python train.py --num_hidden_layers=8 --hidden_size=384 --num_key_value_heads=3 --bias="none" --tie_word_embeddings=false --init_std_up=0.0209 --weight_decay=0.017 --lr_head=0.0096 --batch_tokens=65536
MLP neurons of a small language model. Each row is named by its layer, matrix (gate and up: input weights) and neuron, and shows model dimensions 128-255. Each number is 128 + 24 x the weight over its row's rms, rounded and kept within 0 to 255. Numbers have three digits each. A neuron's up and down rows have the sign that makes its largest values positive.
A block is one neuron, or neurons of one layer that tend to fire together. Before each block is what it responds to, as a language model described it from the Wikipedia text at the highest values.

Description: List-final conjunction "and". The conjunction "and" (sometimes or, with, a, be) just before the final item of a list, usually a proper name: "Winston Chang, and Garrett", "Squalodon, Kentriodon, and".
L3.gate778:090124110149124132145140126149103105133138111139136139135133151119125135086140151087131099153160074132140114071090116115135119166151123113147097125094135202125114115154172082105117112134086130102153099164127138140085106091131138110172116085047068179129127123089100088091119114119144169177128139153100141121158119131149139166131136150143160127179152129167137124080150103122114114136144
L3.up778:129132115106123116102129154128158138107141113121148127144134116089110152122090156148163149106131141135101111160133100102131150124110131109116136132128144083157155128136118163120117109115109096112141086124111142113124121131125156126123106137095113110144100140134107097165098120135113105138103150143109082125085094130126121122131127124111182131120079159137141108133128140157163109150173
L3.gate909:058115126138095120146130166113166085136137139131126158112116126149093120123130128075141146157153157135110160154105162110084090151147115159140142120112167117125140108131090095136153169137105134170127128111117146109085141103126108134139097107141102159185144106157107170146114116151093147120098141099143133111157081144156134136141105111128136139128098104100134135140101107128171114120114
L3.up909:084107127138150124130118126097123150161130144140131186131105140165137137144165106094164163131122098132134069093118132122124123144157136105094109133078132098163099141072156115151156147140099142117114122132120113103094142087121075128175135120136146117138164090143105153149108135134094140124162129159151135129137092150104175147150087116118113123172104112107123140159110105096191124152167

Description: Year final digit. The last digit of a four-digit year split after its first three digits, as in 201|8, 179|8, 192|9, usually after "In" or a month name.
L2.gate38:111136161126168106128115082130137073110139116101127132116126142133139162167121125142106089101103105127108110138098122117162102104067089150135135160167178118107142157154155179162096132191105135136124104096117117144111158153131128124146132082119145131091140123162072103122144182141148135124129124157164109132133157117133152128177116112080117144174114106111162123101122137154103132153140
L2.up38:120132123140154116145115142117111135158100133136110117148149084134123135080125119148107132111164146121128123158127137080126125133104156128152108129124171097167116098125102100144115175070166088168147147120122179153117149124149093112105140127129096153158134067136141157100117160085153111096170101096105095141146151119121093113132111132152110156126129113120118170159131130133120128091100
L2.gate136:134110100152139189154126172162129128096166142100186107156123155096109133118145133125113119126137150097149114125130126126122118097075132107112172128162174084130150121132165123106093081091165111167116150128091110111160141158127147134129146104145112141145152140125104092112127147130149132100113123102138138145162136131145093106147129159095115118105138164160120073115159143120153138149114
L2.up136:158172119149127093083112131170128143144136168137160108135097143123133149173121112123123112145131148105126139086128136155146110096143148113133167114138069153135104104070138140147087129126125092101139101138124116119133158084130162121175153158138074125159131143122117092127136125144145082121151131112111160112123161123128120149151123181149105154121162140077143119118100078099121150142127
L2.gate300:146120133152143160100114064150098125132121132117121126166140144120135141135156130160108095163139144093156102162136087128115130167108117106127143157158169123118146124079104128119098079145080151176137143119106111125134135087205176124141138123081148094143141097140137117139088104103131153141150119109161125111093157099139132098132132101131109105109110130121127143112120119113156117121113
L2.up300:149148141074151144095074145137135107125128108130129142069138116106165133109091127154095105153146130154121117111147143180117131182141160140125141148158159158160184096150159136149173135152107132080130197118089161110117116137098149106097116120113123110098098132128148078099138123136126126106207115108082135116145133144149143103187142110143139159131122107108155152096127057157094106179124
L2.gate353:140117128122137138137147133149131144159139192129121143122157105111145098156133113133103101141162170139137159113155147115116083126133125148110109135178132140157098119105144128131096159127121082136105123112109088141138114164113135150137169152108079074145135159141084111140130167163161145173161143126140127159148164138111134093152145097140155113164115164142123144114095115096128134125101
L2.up353:121101122146155118162193076123146179115129145132136086112122155116082106122165138119102106143132130113136115097154195154121138114131130151117163139135123099175130135136154146073156108163112126117142156104130084109130139141137144136131161123085098142128114152129122143111101160158135154154129148106147116104149103132118127110155139114134126112128150146123148122092128119091173159135108
L2.gate558:152118100099121172140156097149059162128162107116108132081129115137116155126139113153116088126093143154166123136126148164135114108134126153147122129176130127137190099149123157129131136099188114125134123126136133178116131139171142113147125069098131150126137150191089121135132150150106084172099088123058148122123113118114118085094132138132151099113095126185110129126142087148088148143125
L2.up558:117112129088156125122107111123086106149130111135124080106149146086117121070127098147124093118169153160118126107146175113137132134112108090097125141081137090139125103148112127098115123078142121126132131141106087133131141127138118118123128139123121088148130149073071123163146170155139126075115139114104098115058112112135091174144099144103142130155128124169121139129121114098127106124113
L2.gate613:148157150138116163122123110121095145127166121119166108098126103126164150115126129142119117151093146123152131078088106135109134171110112150117119134145167106087172146097174114122114123137144167153150133106111117153148101149146093144092154131076108144153106137103150121120115119099135126105112073138099114095151138093128141115140126102138182130139123179158117130064104143105151111106124
L2.up613:175120135105101177150160134131143115149143130129168160146144137097121129124140139135118132145118122147124143123127114109140098174137136123138122079206114142131116138117146156141191142128124129155126101126127141154095148157135140133116125143121185122115102140105126138126118139129127138124140146139112125102122170130140102137124105086146138153140130125107146125104125124123090101150108
L2.gate764:109159099100175103121123132128114118096110125093122130159075124122152144109170142107116127105118116104137112155150169118142159141161111117122152068126095151093095118167130131092153140116155093130132093114178106107106094151148149146119127117104160120153116101138141167105162145133157107091132114126135099103088125137111162119142149154108103150127165109125122125126150183121154119138120
L2.up764:152140142126127123157101121128115125091119142093145164143116130105132120119144103133139101178160161131128181154121122134115140137133115162117162118092116136107140111114168154115156149122121113141140126106155146120098127085144159135119131135073116133118129115167147157105171117133133149086146137107152157107130113107122130111127109143136109126119152141152119101147130140122183108144108
L2.gate1017:106133114134151163162088055126131095098133129122142111156146133105110127131160106151076098159083129137125126143133131120155121130078148177125125154098147122143101099116146152099144107114100141134105094124107126150123131102155145114152112124079060141106156165110077139146089120154138136114137102136134106126164118115120116119117095085133149099138113113134136137053136110118163162116107
L2.up1017:088108134133110174161161110120087068146157047125120140111079152152094148145071177110122141095129112135136162138161107097123111176102128104130110151113133116149121123133164124134134095113153139173152139142159136105118161111145100143155107141118089149163117108095086143121114104096115139122077110113127099108144137091148123142094142117089101113108129085107108126142117094160152124147144

Description: Indefinite article. The indefinite article a/an anywhere in prose, strongest before measurement phrases such as an average density of, an altitude of, a population of.
L2.gate291:122144115174143105135156148105085113087132122171067144134135151120105125094149083120123150201175125085157132110192125096094097150098140098110148120123112159098156123092139131034118120148142139124162150136110141111131104134150114156130141128092121130156130151156118168142148092127105157088135133129139115102105130110155119116118122193111144109119135099098136167143075150121174097134135
L2.up291:070156143122132128128105086117174087149121137136125094099133145143122129187120129167113128080129124163159117102151105139105093090151148148111157152091127159151116117130143107175123045155101124144121104128145140151111156113101087143152142135124124095101085101149096131123110140115161113115128125084117095144147156118152114166102094115120102141150128115121146117171084158110093132125132
L2.gate525:133127126130148143151154105155120102169134110198085119097146093113136132131098147098167135116101129136137139134136125110118130118114143122149120166143109146104107093142127110092130096122147159167167146148094121124091124109136094119134136143181132094114115106130094140152126121093117188140163127140116118091116138120162177110137087119148101133155114142142121109112164103174159127173118
L2.up525:111141099134148129127106103150167090124127125096138141132086128165146122157106151142104089144113090128098065102138111123109131110125134131139132135154105130105086107143140148161143124128119059138162111106126113116153093140108116128093187141106120136115138173148074115140141133148072063138084145119091104142133175125114138178120097115115086114120174148131110126133097126124160119099132
L2.gate544:106168110128160097151138174112146129130106119117129109120144133144114151153125083087112116156105115158118107156152109084180108143113136138130145068099125114150141094127142105162147151110157132161166136177074173140096096120138142125145104146166081128085101145148110139151137107127145139134134116152134096171140098160116174095181164133142115107134098106093129127118127156125113122110131
L2.up544:152137137151127130132099107093141098132198152136121127129147149075129137122138119141129140104097159117133141132141094133139134108146158116120126098140150140184113095092134117120114085152144105115089140123145106147157072124172093145143162152132112122074172145136150104104158131106128081141168111144096188117174129113107116112149162134123123087139119100119058104114109160134078129114142
L2.gate628:133097135102094142128079136114158123143119140129107116144143155116114149109143108081143120115146124140164143155150150121133098125159137136123128118119152155106114132094091097089120127106139134095167085150077137131177149190135132158139133127120134121122172141139106143157164129148120164135133138178120106160082115137116155121155155137100176128117118109148080105084116166123159108145123
L2.up628:125138163150140131126105104113178076159118141119135140106134139113154120105157114151187145142153097147144078143104116087149121112125112130125133107113124072100124165157136102159089147140075136139130153173094092122080096106119136132146115165154077105144163205157100126151138118132138094118151156173148167119143113087126082149110106116133119118141154124154083163146097149081127140112157
L2.gate755:117151149137096110153148100136171126131120168151147135135134154128137131107136139127125116162107087143114059122143114109132090119108102126146150115105091121085118126161144132125152148140138120174123119126118154095166105100125124153134140159092117102121100154155107183156114137140118125137102157166072129091113104146148171107133117128078130094089133102103115135135107089137123099123098
L2.up755:085149102147136106099149132144132056131122121134102169093134130099120102128127159160129075108137149101126123128147160126136127154137111101124120123110122188146139139130189102134100079125156121163122081115131109086121154102135066139165097121139180119124131108117154101142128139127152130124143147132141132153089162128108147155080101151153160144138086119104105123140123168129136138120103
L2.gate918:082133136138108143127130139069153160108147121116113175098117125116123091155137134144096104175118115135117155138158117154138114145106140117178118138142147145126122184121155125103142107140125096143202155125142107125104138121134116107132069146124156171112138064101146114118152118112149151104127089113136100109079100112118179089147090125170098153118136157119146148113147055161133116123133
L2.up918:119066103124126132119091125118111091102102144128092157103184118106144129133137163187141116192119099143127115128121182065111101135139150161173123158127062120120150152153151118129149119138128137159112153132119132114089106129121154112122164104150103108111137095101094114118122142118124181120154128152130138165159125121142138085112074120126109132088144133127109082143122128096109098160153
L2.gate946:122113147158134092108107160113110116144127124140105134092082126124146142127147129128139107153164094115148127123144127143117156121148123167168157105119125160113135135102145084133134158141108121150160113110148138134099097125135158069130146102113122120125122169121128150144121137164163134173113123139185142167095129119149141127101066111119151095078143130126128106112126135137173110144156
L2.up946:101093139146099089098130145144088125135151074153141073113097125093119096135163091144096119099115063116124138126108125112116161104164108186119159136133130140147150139128106068113146072132104123106121149108129125125125130099122168087123147142124110134132177152118116117150137120149134130112131131063122147152153087139107141155117102110115155151118109116099140052081107118124153154101171
L2.gate982:082121133173135144137061145105162107141103088116105149149132123118131129131104131137115152130109118141115103120136117107157151132132141093100144172159136132153131136151139076086084127093119129145159108145097178114135116154118120151123109137129107109110149091166134130186120109138110156144112124157179106185139113126115137114122133072143106139091143137153104083107125139106140107115102
L2.up982:128162102126098126144071149140118123120123064118134103130105118130142120114125142123117113134095128127130108105133138124139148148112166102131127113085134182143093092126129089149110126145118162123108132171121115135124115190108099145146212132112099076151151190173103135140132119148152106133151153149106116160085191096133106083127124180160173131137116123131130083133130194136117121126126

Description: Year final digit. The last digit of a four-digit year, split after its first three digits, in dates, birth years and ranges, e.g. 196|9, 201|0, 158|9.
L5.gate38:130145139157145181122098137166120148098146071160156174123144157131165112139102169121145098159154149152103144094140115081150106125104151096139113117084111145116154085104141135146109112124133118076128107126119124134071121140112098168168140081109084136124092132132112143146153113086126107164134168071126101099125137115115113103147163084180113117110094116113123139114145121134086108119135
L5.up38:123135118193122139115162135114111127170112090121127100106128132130143149112130135133122141144100150146140137083146139133121189147118165141146120123126147144171134106131134093130182129107168149116139144134121153108119151162113112139146145134098110124170108119183104135156144128084153093168165185151170105081123165135173090117115124132123074121132138116145108163157136119133144126148098
L5.gate183:141137120102117112141123134106099129116109140176067146131138143136142155082139102132100102147132126122122136102143118115105108169109113097147131106142146106105132131178147130135127141108127110117129138140101133119083175122168158116146164117141073132119088124136147167114130138138072102116135066145138123127137166108105117121151150129162127120138135095133142165124161088144102104136083
L5.up183:110126111120152127195092112130106147118094122151079138140125139103149152119152131140121098150175097125134136144157099146089134139130102123100116135149139094173143145162123130146139095115113139148131120137081126132167148114107142116064158126135119129083128093126095175095102075124142100108126136109122160152122080076119129135136121074153116102121114098139138144143163141159122129109125
L5.gate278:173167106115133172112122134121127117113108099135130125135142126118138110093149107121130148165126154120154144109135132139120131145122107127110133069131174116224082143100168148147113139108121159152103136122155139107129095092139197152153130145116086150165133114142118184129161146106115115109107139077131178105120121117130157086148158167154118138141156130134167147130170089135123149168114
L5.up278:157123125131139117149148143161122149091154125154123118101161137149153113132158101114145143115114115140121148130138128133131140147087097112119136156186083101156112151132153184118117104146146130173106102136096139109114059149170088143120107195131112137159149160166057124159122101075129131078168155148106119112150134145159126111136145108148122136134109114072179117112128140122101140136122
L5.gate814:100151136148148178115116090115140102126100129091108142110111141150119141098136173121135108120136127114159115128098122150135117134097104069138133127158141080177104136146138176118141112144146118147135174132152126103063140118109133137099135110117157120140086113085157144134166147089139165104134118127143139126113122182122115134144157093139153139125144124166159107096207141138103089141143
L5.up814:084194113150143180098111111083092146091156155135136125122148164173120130131177139149133094137148177116137186131132143088139113168128105130109123133152149086092131112077111102163102054156158127139164144144154063107160155136142144149130105093132125111123155198132155184134146128176106131130121135123146133135103116114137185132158141132126145105115161107119110132151113143115143086114120

Description: Number-ending digits. The final digit piece of a multi-digit number in running text, just before the unit or noun it counts, as in 35,337 registered, 1,591 m, 46.5% shareholding.
L2.gate93:139107116114090119169158111117133146137095139104154147132151116125138168115156133105119098114128148124138119133141102114156119111124134105094149175098128134124123099131128173085134124124129151150129142129139136092138092107131161149156140131103102094123111128129115152102120119128101126117112123154113106119068128129141128128083162155100159106133107149159113117165091112115103148128135
L2.up93:125111100113108132106124145129137125144141165123113142133126101163129107116144156132124121167101089142130109166161116135127087118099114140150120145116121179098133132102124126136116160145137111135120127127105173116153138123068181129150119133122144114187139137140109166098119121148139128162086151193121097119162099123110124181168106122115121152142100109146117198145112152133115120105141
L2.gate108:169118131063117117114169083129160149104096158133130142164109204132132142094138115152127117119078120141141121137149144163131113114122124113108107158110135128121141136122085143131095136098108110160107123185162118140062185108120120099107115118081135139127115096154144160136165130140138130136145112133127108105112154121107153120132118114130147152120136127121111147141145103147074177171103
L2.up108:160145130086152114104118116153162189125149156152114143115122113136107119075174118117141102125106128127130133139157094154123149132129145071142088101152142135136124133102126151146129106117134107157113136139146058122091165140114130134179104129120111082140120129115146117133136104125131147103123092143117143107103163146126147115108132150120123129106151124118143141124114089121103143072164
L2.gate175:093159145125114109140103157144133132101143148151114107145126170118121119103174169120172118105136111133143098104103117149146140130167125134161143124094160151133166126121084103146103093141156104128158100135189100114093124100172116098082133130095133138123154164144180153126154161136166190102092073097137139140125134111129119128117076103098141150118125113142097101120151183150106131166102
L2.up175:122119136170112104149075146145141101110148178141100158140117151116121101128181179128153107135121083112109091102141115159147132117168129100146123120097158159111152113140103121139144093145196119123151091131179119124138143113145107132113116120113133135123121161151154160112141156141163187131104079102133138128130141096112134133095097143092132141156138118141085104130095168160082126159088
L2.gate285:158106104105119135124165117137137131140128137124111146152157116105109115131114143118097106164129149146135125122139134125114160148115148135113079113157147161135135110130104137134155172157072127137142122186195095092147072136174174123153150109170139148152111133116086154090134161143139114120123166120093123107105093122101137132086142143100153149162108133153136165169150115123150186137095
L2.up285:131123111099132145134126136107121127124158133109093136117111172158141142122112095149156149111164094119122131110177156171143094134137125126132147126117134120079196113109125138132109085102137105116126074113158163167097179082158123137160136096132129159104133166125170141121133149113141115142142127138113105102132149144083144163122161112128142098099125087131125126130133147120136135117162
L2.gate497:136138136151159123133123122137156117123151130141113151132163156129122157113140132097135144120169145148138161118167151128130111111096148125133133101113122130113125109161104129113109093140151153105124124148141150054118101108094120112081114134108100129126202143103129122126137170143147118158156141122128104109110137126144143142153128124141150148137159178135115151133130156148144134147122
L2.up497:118125116149117107101140120107128142126079127155086108120151078102122103098198131112129152122101112140123163107146144186130125099058107122088135163132103127132118110143119124150131126148173076146114131119132100125160117093121124101127119123145133122134084185125128146164161103110129118117105125094100149121109169112100126145130142099139100131093139098117128174164107171119132113142153
L2.gate543:126117120094161131145150098158123135138148143119086157100159184153112158108130140116131131128176143144111148131128105137104155155107146104113115119107120139133172100105125129170153072128139130124136094128158178075146091113115139140132066137142122121167132113122114132107142140118147125114164130142124133107121119111131131090107118123139153159102105142097134138156107101145083127150092
L2.up543:111117120084121146077144092151150109112145125118123109152151121136083154147109092132135132119165140148133144105154128133071126110142154094120142147133111132136140108115137147145122115121130139099139134165143155151163076143146102191115100118083135121139116156108152126149162125119164165129166126114122095122137143095132135109087133139124155147095108157113115131123112147144121130137136
L2.gate738:101125086142156152084114147135115167117176116126195129144126180110067124102132135131185108164127118112161116122129152135111148161148158106124094073161156178091118096123111174114146133084169122146169157108113151123111144179109148144121168122130132147157105115134127156108175197149132144134144119141092108137094112141090118135160132086125152114152126147128126125137150126111104137124126
L2.up738:151121139116125131119139167107168182075110177124151108165162175135153135114158152095154156095112169153155148086160139112117112150150162143099124094124152150133135106135128134155126118121057122096162137105154106121100112103091147130090149137107125130154125101149116085084121095178107040163175128120123128114117160136086136108182116149109193109170116151107089080112112152126158171153114
L2.gate893:129163164162166113140165088112080149113133110113111124174142139128111134140167141138093135095135156156125117121092122140086132136145136143138061133148133115105137113102107118110174109181129125133101162118161138127077129139126140120161135128103099148146165103130126132130142131094136124098126089098143087137107133144154138123154119140133154154117159175124148152155161119139172108139108
L2.up893:131122103146128141119118112113103142152119111092149134133075179131115120166138147119124120113170155135142106098134134095095095197126184136119077124146133152149121121119110097075178065092162126125125138104101154148051163124109095147177148157121089160150139118122109138117148140133116114114155112138152099150126139151130131123125109144095155105130122118127151148133104128075132105148115

Description: Final digits of numbers. The last digit chunk of a multi-token number, just before a unit, percent sign or table bar, e.g. 8|6 mph, 3,9|00 meters, 60.9|9 |.
L5.gate110:115173143141124139100147106150138122141142093105145117174096126124143160150150141126104117123111158124110153096148165138117160137154171109108142151169123150120167138135119131119082130090162093133156125187100147070090121086120068160126122118112094154088106142136134112157150155174149136168145100147145146140112125126110190144106141125169109145113159148123120147139102131148123160131131
L5.up110:135141158146109115087085137138088135117092093160122129117120145182113133082092132119103120107117095145107081148162121081092104149123141075125138122134141137126116145115127134118135155128116098069087118158200102135102085083146131127123163113112113101138105142110131138143164156150137150149151119078135157138138162103116145115123128115150104169122135064156139139126159146134110141155121
L5.gate224:131112139124116080093140118157078122123158157154181131167117113120096097121115141124114142143084089137098126096128115164108097128138141111139125154151131157106164153147142104175136154136175158110130119112148144167121107126110106064110133083112149159133129115108164137102149171120146122119083091134162105147134166115141142119102151141099151106107151166144111130143130116148116145117140
L5.up224:116133104093107085083154105177120147192169121109109115115089131124102150119111134100090134142152129110113124115150138133100149146145130135094144111140154137119099138109108134132150164144164081148107138082110159125121111146092132106152127098139116157112164151117149147080150147149128112124148133148137120109129131149145174124125137141107158120117113086169110123128132137134142128117089
L5.gate867:109154110108115102148103121080139151115160122150120161127111148085118135145127152113153147133121165141130126083139144083124152118108125118103077093147098120167138106131116094086134073130173088119113124143145159115068120114125179124146121157068077148140138138148153155080163143134138144120105078123128084107140101150127147115103128125148134151112153131129126091102164142107153137170087
L5.up867:115068102118140125129142137144088158125134140131145110133130119090137113156137132128125130148131140149096137118128121092087143152083148141123146158148125156135159115110125138139157071155160099089083130171121151155060111185196125144099124101170113143170113163161115101151138120133097108150134111137117106134136123125163109137132133168117115117111091096125136163131094130076109154100132
L5.gate978:122099127095103112121117128164117119100143134154128147135141150120158142131118150135103103136154125113119088130132195130078170108148151118124154133177121153144101128108119181151158147136116084102172128134104140147119134102154090146142117122088111120124179078122132137127141144159115131122107176109129085115120127141167128151079139083123148159081128170134105122151130112171144193122105
L5.up978:152104133150141114147165126116154134150127135120140088171146133118167148121106130114095123125128119143107156118126116087165136158137116154123139143164121129127128184126126128118173094116134146106202109163112112164141111133151136095160105084114135153123145114130165107103131145082137123126107116076141120126092122132112146143140137108127172116139089135174099066088141168147132181123110

Description: Completing dates and words. The final token closing a predictable phrase: the last digit of a year (in 200|4), time nouns (18th century, that year), and predictable word endings (prac|tice, Fin|ance).
L3.gate788:118117110131070088168115159104136144134141105155066071115140134121156108129128146155122116120154143115111103168116108139100134147136116108161140145109107125112182143118138135108180140145183097119154084108106131121136116138126137126117087128100113085133145121120145122095142128150146133120162136138062138095116160146130091129119117169131143126133065090133145184158133121150104146095125
L3.up788:154128159125146112130130118134143122144098129163112123114147098125159117108170129129095125113102116143115127071113157097124167125133159122144106136106132144118150177153110100107173120154079127101141119112120109192107110083125147123157129127135102159117138151089168158107138133081122138104130169197114167137131152130190098107134132066115126126133127165109142164081113155110153120163131
L3.gate899:138121106106161121125106173114113153121104119087124139106154116119155125128116109148105164131152114144140101105099089178141113196114129107158073139156150114157157152144127147130127133148168097141162110070069131178139108136150123139159126140115110140121146115108093123118168114147092106112156108137129111096076124137144120127114124125144118110142158129110199123168130172152137134120145
L3.up899:105106160164139135125170100107091123123090132115088144103148145175136073102132143150110106101129165129136192139145111142111098152113106108093118131094144142154170117151155127086116144091109117149137112147110166117106136129137125156084076127167082103108149090167105144109098141156173126121142142076085161131123111114128150149138142121103097154141123132142123105145125130144129097132107

Description: Quantifiers before counted nouns. Number words, digits and quantifiers (ten, three, several, many, no, 17,500) directly before the noun they count, as in ten minutes later.
L3.gate200:128114124120140118111128097111121119118139180106126155122125127156120159109156138114171116112098137140122124166116149083138127149137161159122149130118145133179140113133110134177150128133121124080167119134116125126138111141160173135162064124111084162126121124146099122128117100145137098150128129146134114128194142170122138143106125087147134177143080174120118162163139129165115139180096
L3.up200:119124116117096148160120140141125136129125140088140090125167166166107137126112118104190134161159170142116107132090136164137173128131152139147085150118134144121154110159107124151140127136097153116143134180129088141107110094127138104169146142138063127122130207155113105174130105131119104113097160192138145127166177122132134134132135131124161131082137122143103099131170157102108133134146
L3.gate996:110119155153093152090153109147119140097112119136110086118139133127145170083135158140156094146100134160119129129111127121135138146093139151100127134133119138118157130130075160126122141147121102104205145155162146085095097136119116115155125127119164089121143164130152122112127139125149142149109105117156113129176140110126158118114074079135121133138137136136131133104141155150084121154139
L3.up996:147137121154148138094141130158120116056147097135099118108143120110113122072146111159100161177156134141149106132117144130109117110120153153122132129127139117105112119115118137125138094143167111149172128107155112091154131159111091137131154157117188118133132144131101129156120115120170134159119075163107130115166159074136123122123131139158121142128085105159166172111118153136123137174147